MLP neurons of a small language model. Each row is named by its layer, matrix (up: input weights) and neuron, and shows model dimensions 0-95. Each number is 128 + 32 x the weight over its row's rms, rounded and kept within 0 to 255. Numbers have three digits each.
A block is one neuron, or neurons of one layer that tend to fire together. After each block is what it responds to, as a language model described it from the Wikipedia text at the highest values.

L4.up72:147145115123065133100121112102090109151114130093174121159150133121130129109101126161148178096123130155125086165150061090116156169125102119091136125141136154200187084067093100085134108159162122115079167155123086165140164144145119103135118151113161111147115096135106150180136156147163152121
L4.up158:153124186176100071122105153160122128075146140131104125096157155121165106140196123161184106158104153169148103078161091139137151125120131153122175088091116108125156129126114115111107162156121109102055147135066128122127121159108126147115105152120195121151105111138096116173126162116122111156
L4.up171:086148154118151166127174125213117113085160110192108171126111134169215159108130080145199135116134144095106179095145108167080088127104154111113105117086074199126146138131086171087098123147128126119119114061083188062104127124084160106103161121115118139123129166121145156151162120108130104117
L4.up273:114179151088122114126149092171141154084119123198173194124094186143209108137112113150112141127064146100116115130128099090049096119132135115094132079082122080152219135127062137109149089137174140135095143102101136098110192128084169144112135154154124135094138091074096163100146136114102103121
L4.up434:078087104137136115075120111138128089111170148133166111060146167133160111125087138165181150178109118088123152125096202095110096183110102134087152106079080159172181191086103147098114122173173184117123143071062208142103106123167166096113107162099128191122096091100130135191096149082122096110
L4.up452:107145094107099114078140124152132202087126121136116142129187206121133115108123169122118119097135121149113160122146082147100088150190143123087126073075124162082180144117127111129117134141115130159107125146146157102122142167048136093128149145113129124115152055150181228089107125124148159141
L4.up1489:105143121123116100124075127167076153083155188146121166062093124129137121101101129190197089126129151103117133065152129098130131118127190127072111090136118125113155102107065155159130095095150165168118138132142164125098148105118096124079107131191105142087115102092106132066188103135096087100
L4.up1515:143179107087144069174133148168132174075152090154077181113122114147188151074070085161208102106113064160153109092161115067121102119145135150082115109102144141127121111094193139137125155143216132123134182147091168131109130158096136120170081103153158108146141144077159122113155139083156066148
Responds to: Wiki section heading markers. Equals-sign markers in wiki section headings, mostly the closing ones, such as the == after Club career, == Background ==, or ===Fifth round===.

L5.up78:101147150086124103088156136141112161172121118156187122124095125109153105132080161104108111153093152143080102153151168120117122142102131134091114111164131069161130118159122115105118119120099108095107191112089071097141150141083125114145177154170144108056090119160104119143129103184125138149
Responds to: Mid-name event tokens. Word pieces inside multi-word names after a year or "the", mostly sports competitions: U(23), Summer (Paralympics), Men's, World (Series), UK (Albums Chart).

L2.up27:090111096084110175160141137096121114146174142145075116095152141124123112102187145077163059106047171120140078120137126117100170115095137137093148145137138118182149110107160086141137134176115108118148155163096130095098142104123114055159185115159120132148129066142136059137114153085102095185
L2.up31:118133077112150225174141194119067112150179118198110077076122123145089098124141124139133149144106092142146105118132108098136119117080123107118128146126082089194131083067136106175138107086147115099112140154085146155092129175164046106130094169149182140115154088157164113192099086159129115112
L2.up65:083135110038128113125116169135157144142118136144111150123104146165155143138079159123133089151151155100119146171126123160091135134091167136121091185108080127159139105118069127212118126153162123106141219159068112127134151132071072118177182127146150093094100096146164136155171124136100123127
L2.up354:167151126077098183171087168117103085106082108099097147134127083174160128136114106089212090129105151154118141068140126187107134191119140100111091149121123152171165102116146146226176152123181090115139153169101119144136152082154091134099146176188129139099095158167117130128116112132164105126
L2.up355:119120115050122127161155136138122100095148157141093146097126076181148122113136166128194121119172134189149158115164084107137149185139149117083135149149059156093106096099145128141113072196184120146137143120109147141139158114137074090235113119120100134138197126118140133138099154135114111149
L2.up846:141097119057109113134166094147098099113228134134077149024133140129129158145132066187151119103157116148156144120160143142097114190080181085153095144096098100152132167117168150175136133173135155116142158125064160143115111149149114106099111100126101121168166084108122161136139110149091111152
L2.up945:183156098144133143142148128081110151088150119178118093164084065156119122149138070104115112118110168117043147150100093204125176128144063160132166171148094074172116104118136190194134175114126139103142187178084082087192160171162069123117149171134140152170117038129141157112092094123160075119
L2.up1342:098110122077117152145144118109104108126203154123080113113159135111156092131112141046067076143088123133131152102154128175053141193137147108131101137069114146149115098109126124145162165155131170149125157157062154129125136082048140119133204135148135121132118092104141140101076153113149099135
Responds to: Sports table header words. Words in sports results tables and headings, chiefly the Team column after Pos, plus Men's, Goals, Cup and competition or event names.

L5.up368:146079175175134124111112132133085104087154126134147115085132118127120094113062103101148089121167142139169122113128127167109179165133124140101136164129120123138149121113178124097185177179095128125110130139098134152051148165093125102143107132096127125117120152147167174139159144094096155149
Responds to: Split word-initial capital. Single capital letters split off as a word's first piece at line or paragraph starts, after headings, quotes, parentheses or slashes, e.g. M|aurice, D|ecember, C|laudio.

L5.up102:105124208127112126144119112124105132126117127112183165131130095138197088115144161116121148110139110149089149086147123137077093076106139095046141116116142042100137098068163140142162161145159140110074128108077166106122081153083158133133141151070154095139164157117124130154103118085127130116
Responds to: Headings and split-word starts. Wikipedia section heading markers (== or ===) at a heading's start or end, and table row edges; also first fragments of split verbs after "to" (maint-, app-, en-).

L5.up1132:074159144074093088116126080070135094103066072123084105159101093149171065134148112103130107104125102110125120184157157174144104122158106167101165149121097073207232189129118141145115168137152090174131104142094203151084169052123140166101087095119113134148141125108103188175096117185153122099
Responds to: Past participle endings. Final piece of past-tense or past-participle verbs, often after was/were/being, such as -ated in designated, released, died, sold.

L4.up347:114111100026141137105094130133119130182118140127101124123140130131107074079131119118168113134121135179114193150171165156119107133113070111107147150121077098115146123104125154113120190104151136153103059106111140054077160186146140098184117150149129148174117144149143092165111145166091097109
L4.up481:040127113131165117159128146127083119143172132185117090148140138120070128084158172050145092124152068130116087113187131041092099140113114172120161135100085104130127170072160106150124130127091136121084132091151144109118157180136119122170091190189229166084139109106141104182116130101086107117
L4.up717:133146136064147100174093084093104170114091170113151150136083079194073093113082166155153130151125115135161129129163088128146157166093136113162145166143143097143129095134140118152133210134117143136122181079067134050115151147182119129167107097180118144187145183156144113102138134161081064125
L4.up755:127159085084129116108110140107114116134115096098146119157169105131095069107149129144092121093133143149134112127128109105102097132110073162121132099060122145173162142144124182138133184137189166182092103175162092071142232101166164131126103159123177163166096091212107084115105157146148096169
L4.up820:122118165056165117093091132154150117114204112079109165089175107110116081148172173127114069146104100154077139132131151152110121077081100099135214109120173054108174078122110128134125134144133140199114146121082201111133126161135166101128103100132178143154155167176182140162157154086119115114
L4.up925:111127141128130089132180073135134152090149097119111151085158127127116147094134121154142113084169190105128132124126179154187127112127153135126120117090131123159155155130118127146114175104161143227110189092054154053055170119141138119131091135171211136169101139138111107143128139196077036170
L4.up1038:091103112099173154157135101125098095079122129049066170131124123133090106103142131113132131098138190165149126189131141191129138101128109154139172174075089132154126162103083146158137199133159150149111073163137163037098178149162118117185108137120209121155093119168120129163155128151094100130
L4.up1226:150105057082129052103105160107081133136166125085101177107169087130066053056158172175153121158162130144080128130133095117121097143062148105133137186053069131163100120097133140146153143143142134146078118152130116077123160193155126116153135116147219146179122120169110144137158173116139108177
Responds to: Table header cells. Column-name cells in the header row of markdown tables, strongest on Pld after Pos | Team in league tables; also Party, Date, Role, Votes, and section headings like International career.

L2.up40:082153072133120126151125154159151127114086105134161115088138042191180179129166158136167124121146134124141171160159133070151172170060183149082114165147073113139138163129116162195173121181066086108121097128105155149134155032138202090081168160095126102122101132119114087077137114093078114114
L2.up90:082133148107111118122162156162120075115112140143129162159129151119128150110096133125140160125124092155153119135159138146131086180118170152182155161075141181092115170185137113052117172136090140065119215199114111138115173105158106136130072143149087098156118163138163180197086117198158153141
L2.up189:120146114134109076139104137112073093065059135182101134134117117162171130119169112130111157120136090135117140162107085122116104123101144251109117095164100121105166130118179160178163147100155096165139101068159115120136137088136135103094134136065106168043155149107144190131096126147142127123
L2.up254:159130095152122082138114125165118108108144058107126167117131113125124142141158141110117101125209106137150088160178120132178097132087153158101130089150145082097135099196171138092146190124100119151144135164115147126166163054127148166138084139081116121122151133116127201146086107180143138135
L2.up348:086117150131055116145161136177066104069120097107149134126058115117133176124141141153146059062168150138093170107189142132117099178108143136098154120116132128138087146161094131165108124134120174154139135186094116140116161116079100084133095114155141090119061107130158133099150159167093090167
L2.up1209:152142143123117093130100085160139142087121162145095154117121145147089096161108108158097182125131145144104134157148174127085095140121113127082167118120131090171151158163140127116116161130179107070094167121100126111136091124169069135132100121176083153089115111111135177119140089170116103143
L2.up1276:105169092115117135126165153156143103120135104136115122108132194111175138162076116127198126165141077069102121176108096145134171151202151173101117096135105165162095164156119109123144149114075149146113141084151125162142113082114165117111123107138127146079101137128148191227100136091115155093
L2.up1403:153162112096090129103128122111153109150081123109116127150123151198074112139130058194108146137142092071071127140139168146160085169070104138127084102154143116161161099159095140141172109130182119097143207115123058166117134102147044156114149135125101109107138144107123146186064159149151078095
Responds to: Past-participle verb suffixes. Word-final verb suffix pieces ending a multi-token verb, mostly past participles like transl-ated, interpre-ted, sett-led, plus some -ing forms.

L2.up42:158115137135128149138134103147141116122143044139114168159089170137107131186088112129133098131142098153099085150055146125144154116132147173140120119069142121209103214130106099157123119133087113112127172106098080105076129122086103120159121137157124133112082058134172126158075146144155102137
L2.up118:090125176178139147156115182147075140093091145117152100157083112135109142147145145143078111089114121124130108125106111117142164241120126139141121097094202116158109138159137157140119131094094113135118151119105084075091124088082127115199141161168109133105137047113131109112103159169117098155
L2.up444:147132079116100137168101126139083090120123120144132123144094123109109136132115144115108104174126115119110132100110172103117136155089137150100123145122170150075097111107117118086142105161176145175096134137091135087119107125147175145193160107164106128151092086141152190163168157129211091125
L2.up486:169152113142116104144125197161098137124104057135133156145101153152158137137088094170129031129187075105094092053118116116138126172102157105166124097120147152174123146091095143190097110128094118078142173111068162119087125181076114131185098152156129123116095065090133170221212155108147074100
L2.up708:064155142180123122144105092091139076075096080123156151125153121150116110065126115168141118151162123140106171121151141087086089139082119144144167209113168166142128113168126113094132146137089143193128144156100137129090129080081144116158159188206174106131105138239191129133176127126179150189
L2.up862:190149121091140107125113076156137146060157048091149187168127089122122152177115112126179187144146118144077153129087124133120136114090107164116127199120115118159158120194148111079141130129133136080111089148141148128094079093066114114089083179117161109114120058130145179208082088130147168127
L2.up1202:108115174123110109160139109126115117141174106165116143080096169147094149080102136204157045130080105130125089081153095130105157179097175155108121152105146127203120121163104096129131079163099109074143135146098108154102149152096074122170162130181161125135140055104155173146115172117168128130
L2.up1435:124110136146138127114101150107156126116217077153139086119111154165149178173097125059092123131160150070072128159094086125127103144129149169158128133151210090070134120139078129062110111118122134151119115152138146087098122138064072133151168087114163163155153135106142121180170125101141117119
Responds to: Wikipedia formulaic boilerplate. Stock phrases and structural markers in Wikipedia articles, mainly "was born" and "Early life" opening biographies, plus "(born", headings, table rows, "Website:" and "th" fragments.

L4.up271:188130109114109142086141172106122184119176087130109180118133116169097099137103178106162134084095150108090161111101144111010095088058148142082121126135121084135151083094146155213113142137103108188139150133086142111151128153082094115210112124117157195104145115153140113137113156132138142175
L4.up476:164162169165116159116128111126134137109127120123114144145125139176186123139168122109108106137116196070113170108114173144119124113212150146115157171120155064116104081111117133160133160138042108114134130107117095072113110166079117141200200085126102116186136110215128139147179147110105117155
L4.up531:097204167096120139122140099175081176085119140106126205164135135191067130108114147119149116134079127100103146121123207173077144103101079112111125126101115065138149175196193152236167088107081075204132087096162107134156115111128084113143136117171187136111122153164118148129105156125071145152
L4.up702:162148179100142094137124133113174102130088139100148179122166139192146139149098211106164149100088129119110126099137165141091120099120084136110103088112165087149115117080164167153140180132137145150139096079102177125154151201092145112158168175171171133135106120199113180128147097068079073149
L4.up709:151079134064132124132139124086141091133085114144112134125152108167116137165152139106159119131112095120133188148115112141146121111096079108145103092131089051131177075118170138193108138170068085167149136117125158130094110138187175138135206105101161158107145156124159085157121152160035064172
L4.up805:158161222141074130108096147089122148148186112109090164143081111129084128089110135084144054159122151125121135130153087129083135156161179121163133078145125125145151149108145171146114142143093133135119221056095115169176167135138123107171139112142177146136081096112143130099105150149083069133
L4.up1194:107137177089115093111097181144150177137111116124176134146146121165122087115108129109150144113123152144095129121141139123160096141130175148152128124159161102146132128133126146187149204173093113173111147126083148133144153142104151140219100140119154148120107128156102153102122164178170128188
L4.up1220:138113146160127110096151085119105153153093087078109120123127171150147157180123144100137136136148105147117159170169120086131160100178145152130138105138168043130145134105132111164126142164120101206124128080127170134148124172159158139136129110156133113145160084129080084136094144133071098107
Responds to: Word-initial prefix fragments. Opening word-piece fragments of longer words split into several tokens, especially Latin-like prefixes: pre(meditated), comp(liance), un(like), re(ctum), Ex(ploitation).

L5.up263:087150157082124136138137132161067187113054128130151122162081139061155153034046206121131085108135130151108112108131127134096081156069184133125138164091054113173070137142200253148123124111137089091140127157119103156171110127149164162127101172113156160081211156125182120127116093188145113167
Responds to: Location and direction words. Spatial prepositions and compass directions giving where something lies, e.g. "at" before a venue, "outside", "40 km to the north".

L4.up47:113103130142151119131160062142096122178101147143154152130092112149136100166088150125117138115083138141060126199149185188103095119070114108088141194082180105165144144127098196095145136210156159159120169111107061106133114109131126109133139144157125109154097142135127201124068141127144135079
L4.up188:092156126126083011105145140194113100097154149148147165123126123109163151109102165132135096181128136138113115151107147068109080134121120128140144183113100143100123103168111128070102104143068098109131127114040163118121087103164109100155099099167109119130109157088174161133125165205126131178
L4.up290:105162073136138111151108166152118176119149153125162221166067141110188104107102157101118082145098138134057133099174129123119121091161181146119166070084154181106131132147147169139105133129060121077101156141161135095182159105111071129115105168159147133155140063127097108147141100134068156105
L4.up343:117136103088117125102120096134128170158123092144108163147118082166191116132105113228152121122063103162074113112137207123084100161135149099128133140119197142186117088175098111125172151112138143135118125164078093146083151040163112140156121127137125172130131192119093191143140137111128154090
L4.up499:115162187095117124063094122149156118093183093101179171066114090107165147100130141129156148104112090135151147074109108039093099097081107063128169099116178197116147103121079197151176177114164166059107109119054141164156084119151120112108115101140078105124112192140118212170132118127099124105
L4.up665:176118109059141122064152102126128148129145133138136190115082096168178080116076196097114079144105168085089121186151203098114128107087114064093178176107151127124146105134129158091184140121103117117131113142094110109072145101144135106132132116132100094200093114173156128087126172171121119113
L4.up671:136154106106143122065121117174092107146098092085120108051099180119182065128086146155168117131083151122125115161148199172086137104121076181136184190159091157117198174138112173093150173107117187101087142141162096090093152099154162095195074137163113150114071155164162128136134120196145105133
L4.up1196:113175192107166116128153092179139069160144142148136115124097133096155132083187173155100145194065108153104139088125082101099111103102070120156180116120133116185162116190162178124165129157132131184092136172154158118090120095173096108065113162131168100073121162132135095095150123114112110056
Responds to: Compass directions in places. Compass-direction words or pieces placed before a place name in geographic descriptions, such as western, north(western), southern, (northe)astern; weaker on other place-context words like in, club, district, municipal.

L4.up415:145169108107125095159110168176098198139134112164120144113104127141183152134075129128149158144160116079122139153141190172167092170146073164134121126069187167096146154138165160115091171118105080164119111117128121122136122106144089102101127113103142104169104160101109164170108064134118099157
L4.up498:136152117103149146136157107123161114130110126178101108098123179048162104088184133118158141140087216178158136112138145134142156134149093152078127141065159085152175174151193185179129141122111147171148144080122136177095082067139143121086148098135150158146137136130086025145168096132154119174
L4.up645:181157106143156106163148116119131125107134107159134097061153132123114115142116175099095130190133118073090136177090125184139126165124122166147075119077161122084194131106128120136145150136071089171153091118124148128104158102172115091103063124146101107174073171130116164169133157142094080116
L4.up796:145117135133149134159118174159051144146087099136158152103110126134125146084184126121170187114085159136104156119138162125066090124131172105104138115095118119110201127183103148199126147146095095168098108108117152112056116144136106085137142133123154107132113117104120103079204128191119132169
L4.up1082:108122101097154075124121147168094153106156106144087097140176087131131149156071122085123125055126086170154137164155112168138145162100142193074114145101131134106179177107185165118074155111146104157119119131089161127083095100131112107128116125136118107134107156113089105143155101168053123110
L4.up1268:140119135109162144153117161120111120140118116117113125126194147135159088164115177093144126060129129107110152149170149095109123089213153139160121173100093065122190130151111095157148115132122113126110189130113106092130086193165112127148143133150200130151122135157136069153155101109135139188
L4.up1435:118148115075130077146177130109104145155151162174142107127143130120137136082155132123146138110099157172107165139111092095124134085175105110101085232103131110175215146111177173170135071106099132122134142102148169110103170086141089096139138118098136085138134141142142145140112114141097095188
L4.up1516:132124135131139097136127127138141125083123108151130114099149034101153137080148108139166181121102131132106117144144167130062102151100109127099161130066137105100154122149162158147137163143163150120097164081104150059057139073127134122104105121085175124125093100092142150119142112134111109156
Responds to: Word-initial letter D. Tokens that are a lone D or d opening a word, often fused with preceding punctuation, such as D|aewoo, D|iscovery, self-d|etermination.

L2.up35:142132128118125114108152102120111132096160142126113120126106187128170109151160107055112143103104065143152159127152051121123137205190165124196134121074089107238124113127115137108106143103137119132122146107086168150089164135081120145165078139120153135047116102132144113097072147116134124122
L2.up114:120134139122112100121111177135131150122121133154255130100109167124186110137110169156166112162167154130085118081092147056063113131115114094067102115096154086085119124141091147127134109134145147119096129089096126144131152128091110123199120093137130141095095078138111186189255134095119133118
L2.up1123:183120121005149118136137162162082113123080117094175134143133101154159096135116085189192078134132122105121137123078138083125131171083118112103125098135129128175119162122129115100101150115200149076125192136100133154125141103123140087185118130101113116140083083136124199181116114182153118146
L2.up1153:153156145122120101099101148126114069111155040161187168089147088123122113091111092147176101111143156127154158121176186103040170130161091173110135166151100131085117080061094159118083120121111162168161129116096232088107136140145140076115130098123130162084102128090132162194165136137113131114
L2.up1198:122146143084140135137128163116111106084106094140175159132126143153149127126105139152138071097127140107077130141093078093124115196123147098117119153098198137142133150149050135162160132138088116090155145133072099112067143134070125132147124161129203095155128041110182132197191129111160103134
L2.up1390:137132090111119127135110158133063124078078125153151116155131129177162158154139203146079100097105137135069113129146060051085131175075151130103144116086147069148137165123024117177122092110117120122115218095062130158107158072078105165143153120194131144099103075120164148153140161172148079173
L2.up1402:117159093080168120121135189168167126119140152126206166115121104104181121159124163152119087106164146136130158106185092135112158102104113117057139086069111133127155138145131146183137123145161144165130128108092127103165169149145113139152126107093142125045159082081124130186248144112163147106
L2.up1443:095157089084167063135096089113151136134175144156136099144122221093207145119200130142167161145145129124128137124130078052091093154159150102138152109082076084189169145118106146092133126133061105112111141109020165096102195100136157117214114154104105099107091130152133054199100121105166100130
Responds to: Wiki section-heading markers. Equals-sign runs (==, ===, ====) that open or close Wikipedia section headings, as in ==Education==, === Central America ===, ==== Regular season ====.

L2.up20:155122110131146137112173125124146114135172114111163150122141154085117138156057097153082153095132130100135137117085127187138174131105072065102157063154138096144144104139119138129107101172124147104119109119134158170169097104153134128118165111145123119079145103100128122110089121163104109091
L2.up230:158093138113094131081105142098109079165043103130127137049123106188162096088126128149071162125141106085174122119108094087129208183099090111060155113138109090139106144031082118181126122149133130208147149129103102107120143124090126147137175174129112087152135116174107116144112107155105104115
L2.up275:113172118142126098160135148176124126144124066131106137087135099101149134173113131082102137167126116102130159159132122113113178110059090085135106174102121119129144104145126149123137165145055091222127129087115101104156080195108117165108092167130166103138192069189117106139083152111101101151
L2.up286:136112179148149184125134122140120201126074082130087153059158137144148119133073157189130164089194098122117145121132122192110164124122097130144140138130158109158129119137117162118101178122145119157146146106084114135122120120058131109125188121145134141065148102077115154153116143204125138110
L2.up575:130143154129121172159128103149149117166192151112143113069145146204112149152135189105104113163105134113141144135149148148083194125117135107069198134151183075108134094075127102174138108135124111109136148108088087105168137152123106096137122115207112108159119168126126105075079124161098122146
L2.up898:082102123152154141162129112132119164081183151110073129110126097119105125129139116183179080139080167128075155172175152132126159151088081107112099172121108066072144098154162112133114112099064102193175118176150125129147156079054097117192096143158170137155102137149144222134128114101099079163
L2.up1059:145109113166096091119148113145095169146190096134103151066158177147134135165146136130087144123099163109122142135142138137186152135092114084091131121145160107133128103148112131119095184154073131209122111167109146134146122159099142138162134123142154109050141112164066066115135115146133142113
L2.up1380:152144060131056119111170082113111165121147090163129162073176188138154078127135122101124178161119132145114140156181153133148100129117155100132160090063070097129126138079130129153154151137123139191133118167098058102125109186063090145216219113130153098115161089123128090080116140111090123110
Responds to: Word-initial Latinate prefixes. Opening fragments of longer words split into pieces, mostly Latinate prefixes such as comp, pro, con, sub and pres, in expository prose.

L2.up7:134169133117122090176100101128099127136163139180118135144136172180134137174111148107113086063091073116152126109228114116133107177122136109147094105114228121139138142141131100104117117130134121130123191108119119105110150073168091125153104125099194112103102135095116134209059141159133082166
L2.up132:080175156131148098119150189255180130128148100123152123097116065162063145189127071097123147154144111124133141160154111086172144157136106118128169084145156132125119130136105168088110138119140161142120087154107192139123177055140161112097148123065145103181085054092168115108124133106160129085
L2.up815:113158145104130109123139123139128122150147171112184105106094143070146147110100125088114117156160083144160137118155185158148115167131088076112163149124074164167149108152191150094102098188104118113108149121141119144144156095180121140171069120159166111109107161090141180174098117136169130100
L2.up837:134157115146117077147105162202127131124142125165157127133116162116103153167074155067120117108134126145156156156176143108134084159100150138089146125133172148145084133161164165158119101097085125125127108159093117126130173058123061151126070134167139086167080157120131188139130113089098110170
L2.up918:126113114108139112092136191134117084056197129107181091151173138084082155113131117139088099114090110103150117150107115146080174202095176111063086149136097115072103141164193126127170158134101163110156104148130174135115159138143187128129095140128178117218134098106136149171155141101102126169
L2.up993:150110083080097122130114186177132112100153044106147164119152114091106140142116114149163136143146152141139177097132155102129108200122120109118084161114113132127167135146125136171118110147160140152149101119110141113012166134110134086131139136133154103141116129143137138200096107133089134188
L2.up1279:131104102084176099104132131164117172111108117148084159076155186077133116157169097082100155066093171166130141100124140161112102098171141108158093122118113090095125249123134132143151143160097090133133116124114162101095088175076125075130188094125124145174149137100139166121199152125129090124
L2.up1327:162152107084152109108099153195073142078098087137154134123153131099157125138162142150125148133104155134148170163089106155081143170131165122111135128175098095130130104142103173129147190140143126148123108153128117159108165178101100098099144082133184116124092096106183150170096150113067160136
Responds to: Word-initial capital fragments. Lone capital-letter pieces beginning headings (==Description, ==Design) or inside caps words (NYPD, UKIP), plus unit tokens km, cm, mi.

L4.up14:087171202086104153145149087124130114133159102182076094140066117151142118123145121165134147115131132080052101182089231127151216159130177229142144143142150144143105125136092151189155178151111138106121188138092111140082069108162178159112156107076149148178140107147111097214119130096131106125
L4.up48:053165143104097073123130134199092082077111080170130156110095179184153158135146170117128152093145097127125114158130202125170127133161139176122163108147121159118119184181116125152159126145101087136083173152084115123093100040118183128089145129164122170125167108121078162182117093153119084118
L4.up621:121174181104172064161067160122137160086098064123099135078123090160135143145115128102148087166111154170131088094086165172122129149159150084131196114175150169116183167203186149169140153124169069096101092112164098122149107080092138117144070137168143117138088091160120167074111136097161136138
L4.up788:120157212129132114127174146117090038136188102187098161132168171143143126097134073143197159142124176121147143134146145136130164161083029203116083096154132131170146159164167122138174125161140087164131204137099151090080097100145161197110139167121106151118214116096093129164132187149064098108
L4.up862:080144187066133124091160130169041056082116085216166132115115109142200138120108170110152126145120124105161133179103140176125143100125123237070219175098151132106121147149138154159179128129108130149104124128092149095075104103149222088057154119089117177111142137143112129160136084160125086114
L4.up959:103186110082113079135149089123082146110077069180128184154170143180140114127175097121184130131176080115145141125109178115104112125102140134080146084102103192122130133115169119092116089145137109134119161122113113101110141135132111119157085134163183155126108130167200202163176117100153168095
L4.up1068:093196069079127152122102151110109194113085075129117181140140146167163140144094125087103086084155114127143136119134112165112103123153134099147136053130126104122165157145198149147109078179077133058124149144093150166136103131138081165186165105089162150135106131152069183086178123099144092104
L4.up1099:063110148156149052047185176131085131088102095139130194096153149138169133105117141102124099108114109177133097103087165168158138132189172142067126151142112101135122189128147134166163158149092102127136142130130195117112129071128158128089120137173163195156135123099133144105087137129144130144
Responds to: Past participle endings. The -ed/-ated suffix closing past participles, often passive or adjectival and followed by by or in, e.g. distinguished, uneducated, related, induced.

L2.up391:088110171135125081128155104152127123129218079167155134090104192098163095022169209153152148108096158149092099131096129104183105129114126146106129091072165140159135166128092157117130136144151128113119169103112105140005124102085106105128157108124137131153110084142126150113162172134108133147
L2.up484:110128161089103117121142137138150089147093097117240120144114163108136161145145117079137152119104100178134152150191156149159126188095165098100171117158181130198147164134142109098117090196138106074141120156136110161129163082162140114138088127139192107138107130100165124113143110134156055116
L2.up676:087172137108130124117109139140116081155119106088157165118120106184084124161147181169144174155087086149070114129076223134090098079126119124172142125126153144235148118167103146082179119150115119121142115135160090174137109111107106124171085139146129144176100082121138101134131142136157095126
L2.up722:050170130118089154139113117141132054132160124096131116143081164072124132114145152041130118156084134185116134151163124122138119150128127135113126092114050177150106114156130182093123116140176129108116210157105120103075120059156110117145112158171138108108112089123150135102193161211126085109
L2.up799:163129148103161167160166156096194008135087140093149156079074110091098071070127170141123136136111078173115146116105138122155101165099095105199148116121105120149150112142110243131141120110140119114137116145143121184112155066164160133188137145155127144153166103109121145189068146171119102082
L2.up811:107175122119139129127145178150150092158145158085236144114092120123132109119154138124072116142143185166113181122100147165140134138110130096175147162127121127137131085163125175073102129177112102091122191126106055151142166063159068140144114114135074106076142075132165093107130123174153098122
L2.up859:085155194129126140116149139181125094146135138109132138130111105088099143093157208157101123152113118161086127145151103150074125133052130092162128163106123147237140126167122199089080107139131113121111147169114101125148113084186131145135174116219107132090107126122152177118179177128128146097
L2.up997:073119182118154124108147199129147153162152140102163141106093161126160087113082144122084135148193187074065152196075107143141079146179093148160176169036150143141117118160041185073115157139116117154131112165091082143092101154075092149127111141087144109201109111148134165158119081127075165148
Responds to: Geographic location words. Words naming location or region, such as compass directions, County, State, Region and coordinates, often in infobox fields (e.g. western, South, County).

L4.up122:130137131083162122123124114133142050099138132099137151108098132163174075112130107170139107119151183164104109107111144122071154117163153110045136159127150160185152108099145171134175108125109140130104131192137093148144153039117128161097110144137126138134129113124173116147109164090131150174
L4.up145:094135087143095122171147130153145174096146067126075127114137121145120141100072118128148067057164079118136106103160134106121107210153185164153109136151149132091135143131156140112114090145040101103143187183134072118162109114121108141145111140186168154165140156146181115125080128150112124143
L4.up426:129161107156062153157144132113130146107091091157123107155143114134114148156172079153107105116127134077126137094101124107180170163157157225139104140107092049038148149063167116123154132093079110158140129108100148146077121119149189143106093106146183143168122097061149135149189108152078111170
L4.up701:144101170068121102158111128151105095120142101113153134105156121153131114113084121144227111081109084148121125107106112098112133149125174112173122119085148148125138143160189110114137130113110143121093148145056160096132098163159105108152133126123145155140121147128110174151117173117150099116
L4.up970:103193137132098088099126146121158107111156162150146127094153144168109109141121112169126110117164160128111083140081121134064171136196147150149116125100108139131124180049146159096149141168069147093121117129099139124129094121134130130103145143117143098127127140122174119111121137147160068144
L4.up1234:129158112159141117130114139130125086047111152122100134141139193122162099135083158094099119127115151100058102133160112159109125165158137134174125156096166114197132123112150172143072117111106077194125155102090072115087136098077116144122133150150161137134167137128121099189100127087166095160
L4.up1494:116150119096124141122168136168115118078178145132179160149198163156133115101159088156121110148189132128157088095104062092133173136159114123068113087086060097158096185115124139132159180165155156128105127166107187151134167144112174130102139095122091114131138191105137117118094141121133111163
L4.up1535:112127104131084061084137094113103172075136096175172143155209149139103149116114064141090127126183109141104131119126145075136126138114180162133164102120123150112112140109148123136156245085111114175120109155114176160144078154120127102117147114154112099149143079093115158144134136168157070145
Responds to: Biographical affiliations and fields. Words that introduce a biographical fact such as education, post or career: "professor of", "educated at", "attended", and infobox/section labels like "International career", "Spouse", "Awards".

L5.up51:148133100084090166078173092178169129128138068183088150134155157117110098122117157126155178162115137105096144115182115162142114133119162126073128076126035123112140146091186135128154175139071110134110081162103129145099105198069106112132175091130157118091150088142147101098089150114021103108
Responds to: Word-initial prefix fragments. The first piece of a multi-token word, especially pro (Produced, prohibited, problems), plus ro, dis, un, comp, after newlines, hyphens or spaces.